{"num_hidden_layers": 14, "hidden_size": 224, "num_attention_heads": 4, "num_key_value_heads": 4, "head_dim": 64, "intermediate_size": 896, "vocab_size": 2000, "hidden_act": "geglu", "norm": "layernorm", "norm_place": "pre", "norm_eps": 1e-05, "positions": "learned", "qk_norm": false, "attn_scale": 0.125, "bias": "none", "tie_word_embeddings": true, "parallel_block": false, "init": "uniform", "init_std_qkv": 0.0334, "init_std_o": 0.0, "init_std_up": 0.0334, "init_std_down": 0.0, "optimizer": "muon_variant", "learning_rate": 0.0118, "lr_mult_qkv": 0.4, "lr_mult_o": 2.0, "beta1": 0.93, "lr_head": 0.011, "max_grad_norm": 2.0, "warmup_steps": 200, "schedule": "cos", "final_lr_fraction": 0.0, "batch_tokens": 65536, "max_seq_len": 512, "doc_mask": false, "train_tokens": 602200000, "max_steps": 9189, "dataset": "wikipedia_en"}
MLP neurons of a small language model. Each row is named by its layer, matrix (gate and up: input weights) and neuron, and shows model dimensions 16-207. Each number is 500 + 25 x the weight over its row's rms, rounded and kept within 0 to 999. Numbers have three digits each. A neuron's up and down rows have the sign that makes its largest values positive.
After each neuron's rows, "fires on" lists the tokens most often at its 100 highest values on Wikipedia text that the model never trained on. A number after a token or word is its count.

L6.gate61:447506484501483514477519464461520500484463444491504529500476517510492539511494500489478505483539493533515488483540515553469500565530492525532486496518463519511517531508471528515521488492527534468500476521506500498511442502490484507544496533527509425494530485478458472533496532523475506522492480519499511509530466548504521494493477474491529491495486489504508505483496462484558486510518554489498479511485509492523510480482524488529462445526517524505517485482495506471526501480501464478523445504535527493532479447493433514531526482503516495511487497482486455530531528468518495489
L6.up61:472546507510482506496487499432505525461502460478509491514468520501486496529469523517498484451534491499499529507493506554467504509513482525510487510514423508488542518525474491484505500461467482505506505509536489507534458502512448516504527557512471419506534513489488503572529520467497505486517521521504526505535475538471498489499523485459530503520511475503484496484495478466535490525508509475482483540480475518516473514553511489540480476505498563506580520528498503508514475505511513491469504487479515542515508473479486495519507483468517510476532455457507458535521522496475492488
fires on: " there" 21, " ob" 20, "re" 15, " inc" 13, "cc" 10, " acc" 9

L3.gate528:557462545536532496493537528480500459508525526534532502553488513510511527445481483499540480492536521488540548466481472507514527486521507495494474530511482511492507492505466509494526514501494484441487482521490491488522494478474477506508498524517515495483511513501529472471498493470509530517555484524527486469482485501513502488483464524503474500498508472521485529491488471497492498505482546518483499490500490439476524480492498493468500507496483533478522504504496455498483521468514491494528537463544466554533534542512485538509489485483518493535491535575492448493494479486464529482
L3.up528:528515426442505491527493534507521466489492441524527475510501544474506543497500511519495531484488555447533502495519494499485533450558508464514497487506516504468493483544450523480547494489522523458487527527528493518518484542503514460496516531528480505513522511489503540493504520519472476447513469493494519457496465471474527551483489472530479513465473485516505514500522489524468522504490516513473536483482524488497498488496499529462467492520471498500484512537454502507524482509500472497481499494501533505520489536496504474492494480497513488500514509501499445495503498468538447511
fires on: "ation" 26, "ated" 16, "97" 7, "ection" 6, "ether" 5, "anguage" 5

L10.gate495:480517483511449516471510479480493482474495507514473537461503496452509479469501532525539520462542502466545508515477485514464502531516526525462475454528504465491492509480505513497511534517512506527469472533486502483499528493509468561519478525496482505524546441494506518473483556526489504490517500488498538534520483490518483491482558508498522528438473482452471503495520473473477542536507491507515481482458553490509511482483555454459568510481468501537564527490535477522454510504493499499472489480537500502496516505477490516481525519513518494521486499508538525477493519525507507479
L10.up495:488514474487474512471533480482552541498465485476515539472502498469486485454496468513506497524479488468486500556508478494497515534547512498497506493489513504523521518479462571456481524497485502514495449479509502467535523521511503523516461468491485497527504500495469526514513515452506506485555521533489509523491514513477489476509514521474477467507525482475523486538509502493525497515498564458520521507491538485527535527449572496480486484481450513485475500456511497461486499488513495503453529504461492532508542485480505557522517493540509505505455474482477490480502564530492503492
fires on: " g" 68, " G" 19, "g" 13

L11.gate59:498494491480486480470515475509491473510463561485498500500527514472485478440566542485519533491500476485517515478503465468482481533499478478516530513472495462508538447502501508489520517566509553488476508497505453525507511516505492528512533478543539529527454525480499474498479490515483501534532480486491529475499470487494517446539506492486511516512491452493467494474493470530474480556475464507482520466514547539530499537492510491475479531473490501520491504476513462491418500542513514484512506511510502511498522544490486499480522470456492545493533529516488501496491483485472538483
L11.up59:526479493466502505501496493517508466482512487505446533515484486494536495484512506490528492524519498483529469507488504455537489493536517488500477492509499510486504538522461483543471500537530459496530552492523455509518505483485504499501476520484524479510524489455450527521523517509512475500507497534533498516478483526509490502504518506480462495510513470477508471429505522510529511553486514531509482474511525527539526517449534537516490469449502509532424544491496530489489479549541479476480496489489478501553522520480518518489419466506509514509495487459442505502459491495502461461
fires on: "ad" 36, "ch" 5, " g" 5, " G" 4, " st" 4

L3.gate335:500491511486499470510508493489555551529479500506498484496518458510534515499504494494464500493489506473450488489538498519521512481505488530464448506490522507558492545513490512530490440507551498484486464503463488469501509492498508503501453491501511547524495477552518483437498489479504562469518525518478479511498508526477510471513526481513508503527491454506493489537495493493530507501466473499550520544527519486547491497495497477471500468508490525483531506480530510495459499533494510495510474455504470489492515482543475440507451504542487504499465489476526539494467513559519455511
L3.up335:537481544478485524548509493490516505508505468543506476528481537493548487461507489493461512470526513508477502528524484482548513481514470484511525510520464524467507550510490475507501473484512478484503460503507514480493441522461479516509513484507494502537456502508459484476551496525499488519504490484533511509539515536459497513479468527480457443473527514508493512537470474515540508512518520497491542565497502511488475533497484515496539522504477525519504524520552490526486501484474483513452500449492503536466482500523463500458518554482500505451475454488505496462520488539519537521
fires on: "ur" 79, " sur" 11

L11.gate85:501532517479509525520500510499527503500543519479460496512488519505492542458502503528492492486471525491520491498562469524488530498439504497532515505526517493537482482489477516491484492540527478511488473489490453510477498545449511498507507508481483529455484489452440474526480525555497549495500489505496470563498482527458509480495522468491505510495494501530496499532478507534478478540495500454515513502491483471530535490514525509493467464506459470489514518493509495460524531483533466552499479489506539500496463522548490510509540463501526542510526529541529468502472446507506463480
L11.up85:557480513481528536521476503491499508486540490516543503471514507466515559501491479509512533494515486520529524500542485506517495482477498512527470505479516485484496471485497504516486497467521472495465492530467531474523521507519570478516489521482478478528471546483464465515490502571474513523501489503499472499535500494487470483516445506481493472481485512505490508532455495528466478571488525478519499482486492505496511488458512508526458461497425470503530511489513491504544562490514502527492488487453530497479488522500507506499522487501448532499507516476512480507519479509530498511
fires on: " was" 29, "," 25, " is" 22, ")," 11

L3.gate698:449484569502461501504490475485483522532463515504484495480501552509514539525525474491536532511489450474530484500517506544496516555502508481501537471499481506475500516541493477518510509504543509490498507484496480494483467547502481501530486540506489496515537536454507486530539515536478530466512518453482505479503499513490511457526508486523528480523482473477478424496487483547464483520474493510521486487501498514521484494456528533524510534483500536505491535496464484457492470489493474417503522475473566485500550505505463515501493509504529505467469544498543469515532509506449503459
L3.up698:497490521540497520496546489455512468482479487487536493501440501513495527502513468532502520551473520475528527433458530524499552517502505476475485515527520511472529492505467494505496445488518444486506506492530490499503470512516481479484500498530461497480518494469535455492531482510441573477517475504511502512525502475492491529494498513507506488540507475473505511525455489513498471529518475478495489509446486482541513501492504507505480513461522560456506497540494523523512477564567482503537535508491471528488519504471502514504490473497497478484477485528490499500510502504519510485
fires on: " acc" 30, "cc" 22, " due" 19, " rep" 8, " Gen" 5, "==" 4

L6.gate86:506478506506467536532486470523515498486483501501512482507512492503497481509512519507522426480501482522551487440490522524536525489540458501513478499508546561508474501458504542561487510542530486458549515522466506528508482493508532481494499524482499493497516500503491498518474468522526508494539475541534500509492499514523501459507527499520481469433484478519437497530531558534506518538486507496479509508523514505459524520507486498559493517512499485502536518503543475482505544457483460538507481497493500489529486474517463511469480489487490526514464468497490490490521504486524445491
L6.up86:492492521509500530545515490537493477481488531528513525462500488458493460499526480546527507496512487529514510455489524529445503544526475485494480540546491525482485495475431551536484474517529514499448467509479479485496493479539528513523512502524506505495511526471469466457496492541499473551477513489458491509482539496480489518495481507522460507479510495498497486516497549470451478536468490484525497461493510508491515496489556547540465471515463491498526497510513514507518551487489501508485508492495464470496538528547445496491494474495481513488480500533526492516473502505541455527
fires on: " a" 33, " was" 25, " an" 13, " is" 13, " first" 6, " =\n\n" 6

L6.gate549:491474511488471457506484495503532502521507479493498487501483501517558484471518522490484486449489549479497515524486509543508481529518503495524540488501489481499505499505497485482510503445526524525471492493529444495491470472471488543475453490504486477531479506496471489502497503449511473522499529499488520463535513507495522508490518491492524445472462528542525432544477562534541493508473470511527492530536515488530497494434465494459473479482495532497527528529456517480481476509477519442511557513523511484514501525442493486509513439514504504494492511496490484486551490534479487504
L6.up549:509464546499477473516485477476546501495481550510478512530465474486496472528505552554479480488512556489524515550515506523507533490489511512491489532517512481473483503494481470531461483489498502479486462486483512535470491494487489512489496507479494527494460517504543472497501506513483508471507531450468511500495528487504499515475487474439500520505497485505487463523469520481524493477513493507524555516487533466462499494502496500540467534513504525536508485533500501530468470449510486492496483517507507466473494466479466549463519524492532496532502427495492540478543537541489506475
fires on: "ar" 32, "u" 11, "ur" 11, "in" 10, "or" 8, "at" 6

L2.gate236:535491517474497511499511508506490508536478532472508531443486430506457487506504523513517531506506465476505481506474513496535497477469513561502508548483497521488523520476514449512493505490456527495484514465487533501524454479495512521465529540491530501488544474493511536522467489482513551479509496460478502459511486482486527533545545466518503526500464472506494517524503488456507487508509523448495493509505517500492522486562518516484442529489476486486461513483518484507511491535482492459478504473551480517523512510547525517481508474526517520459484518499468466511511499523501520444
L2.up236:540555471507504503496522459545529516478540529474499537510450464494484496475497492489531496505456517493496460524489497470505492525487495495498545535492502497481497499522494491494514512496452562460478520471506484478503485475497492496501527492466518488498457518547544535493476490476501524554483523455520518459522505482493561515499539463523466497487472492516476532509526495493540475524527491494492500438529513519460526525561554502521499494491487487508468540493460470536513509492494515480531468494487500534506478511479538483524495507490464538483493518487486488509493488504489482502
fires on: "ters" 17, "ix" 15, "iet" 12, "ison" 10, "ike" 7, "bum" 6

L4.gate404:462503509532432505508469482461511538502521540517475496486543509462496479536486497495526523485489525471480510544499473504503481497484493539498507482484486523502457495512486505523479541503502491492536428499543524524502492499527491476520515513506526526539537504476514479462490484478462449462498473489539525524499544513510534480492532514468502496461474522498498502517520505518485499488507479478534512478533449508442511519480516528461476486534473504533490507463488517511450510493462492525496478503509506551552519499502459508535468502481515485516473464504546467542507535518474526449
L4.up404:527508483506515469459484506529543527511482537504481504459524517492502493501533493545531500551463480427468525543473517546525545512479475480507475495506508458519519455490522484514489528525545510436502456491476473454507495508503486503524487505451507469526512509506471499506506516519500483536476530532541506523514491532503502538490478459548542521469507485520477488475493502524505583473508503492528515495451470516525494505483512519515505495492523490524549492511524541488516506472495477488498468529478503470464531497491484502549489522467517465467498508466452484494457501504502466465
fires on: " n" 26, " bec" 17, " cre" 11, "|---|\n" 10, " cent" 8

L2.gate171:485464552495473464505500490511521528510473460503500486502484496483482551520505540483497505447531512502469460484509535512489466524506530523479529494513458499524525537477486512511522520527535509514539501475507525481510474467507484466489511536544533499556487487536510519456511490552441483495506515515460460506481447520451478508539497461504484445484503502529508512538523522478524494493499511499501537473528487533525478523466468495504471477524522532511507535479522525482492497525472511509504486457502505504458487495509455488524480455482503485484483471463478474487522532502486542509
L2.up171:504516564484486515532492487491521495487489503500512471480461493497459517554525516516488501467494462508469495457542540489525491507515517538472497540507485512488502522514493481510524526513514495522527472478446503485522433500452470496538564522488517513520484469519486535461484514504479517478506496477468486511483439488472498515512516529523472493536522456512474497526533542493510491457504508516512512529522497472478487455496505511494476468495523516544464522482487537488532516527456505520500453468473487521483514509524435505515496490487537511514482481499465485509523467487485528477
fires on: "ur" 100

L5.gate538:541513486459463483480497488551495515443513511476498490494454505472503520522535516481516514527471462494472530490516464531445490498495518504527493515504501508488483527509545509504523502521479477501485508497504516531491497511507497487509463473547520479531522497486495485506490566500484508444517496499475517456524467533488506504467507514519514483486540541515480486485502508495513509486508516514515524494514462538513489519538490544510514554494486446494569410465489511478512515469465541462542472472508509482479494449484491477473459505462476476482534469521495547467498478523553480480
L5.up538:488499477526466469508526512513524528498502518522529458493464474519500490471488495489554475485528466479499585453482502555500526526491483519528499510501474524528462509540517512524504513538500516513480569485508475523487496500488473549455491450499533484528523481501514484496512496509519520462550487481524486468556497483487475495513507521506486467512530503494498486484505502493533492492501512515494494493509502488498487496479466494470497497494518482514533471494478526482469510503479514486494501465532470472483511470511469481449472516528446481516501502458484510497521509530507447412
fires on: "ong" 17, "at" 16, "d" 6, "ost" 6, "p" 6

L4.gate568:539466427489481482474517482469510497539481558495500524530491516499485500460490517500511495486475525468513513463440485526509544498509488531523499495513521498530480531490488531499492468502503500502513483494489507510484526520491524507487481442541499482514514518489518447471485475499541529540525524517523518465518475506430516496508460510543498476467496508530519490510487520519518460507511548490515519511474513500470571483509521489495527490499511526509544532501479497540488497481518530521477494461505549474498490495511484511531503475535492542474471529543478505491459498487544475460
L4.up568:497503488491497499482524504510497506522528522518523500524482462520482507494497511487519477475488504507490470491482473521504523486469505512480492539536512524523472467493469470508497513529475526457503462453499529464503452536478441511495479468501532549496507503512520509476514473524522525528510534486514465498495475500477474499524443508477475506490482548560528511468451433505517541461498512507497455492510512476500498460459511481530476503498507523520501482475509508542500480470485526495507518499493483487517465482484518498531529537518523536517539492507590547486485515459520504470
fires on: "el" 17, "ation" 17, "io" 13, "N" 10, "ion" 9, "ange" 5

L4.gate104:503496476512450480486492500509528490557508527526568504523487532469499516454491502506495479516458514461514491487483531502516497507492469499479517478531475471532475492502513482513526522494517504503521485501478529476480493515480563502523501511475460508489504506514484521528517483520508533497451496487537482477496516507490504475511475497502471472515498502465531513500451507490496537524463465507540503489521509452505498514486499471458501482527501544504543572509530449493506519498460521484464527491516516485464469504539519506479526454495476496544493573538461439542480517502541471512
L4.up104:452527507537436531494469509507506489515515499531501506553477494525486513499475498509491499527487526511524515501513478490483485522526490498477497553478517467525482480517475486505468494464479522466487489528503505453482510484470550512515512465516517498498492509484489533479479472455518532549508505478518476487497521487487507493516449521526507503500460515500535522503487503503474491489465458510492470479526497448532522497450571471480503546522483504488537518533491486483498523507487521482476503545545491472523523474552565508490540447447502468539522499522500460491513494501484494456
fires on: "om" 12, "el" 11, "ation" 10, "ing" 9, "n" 8, "'" 7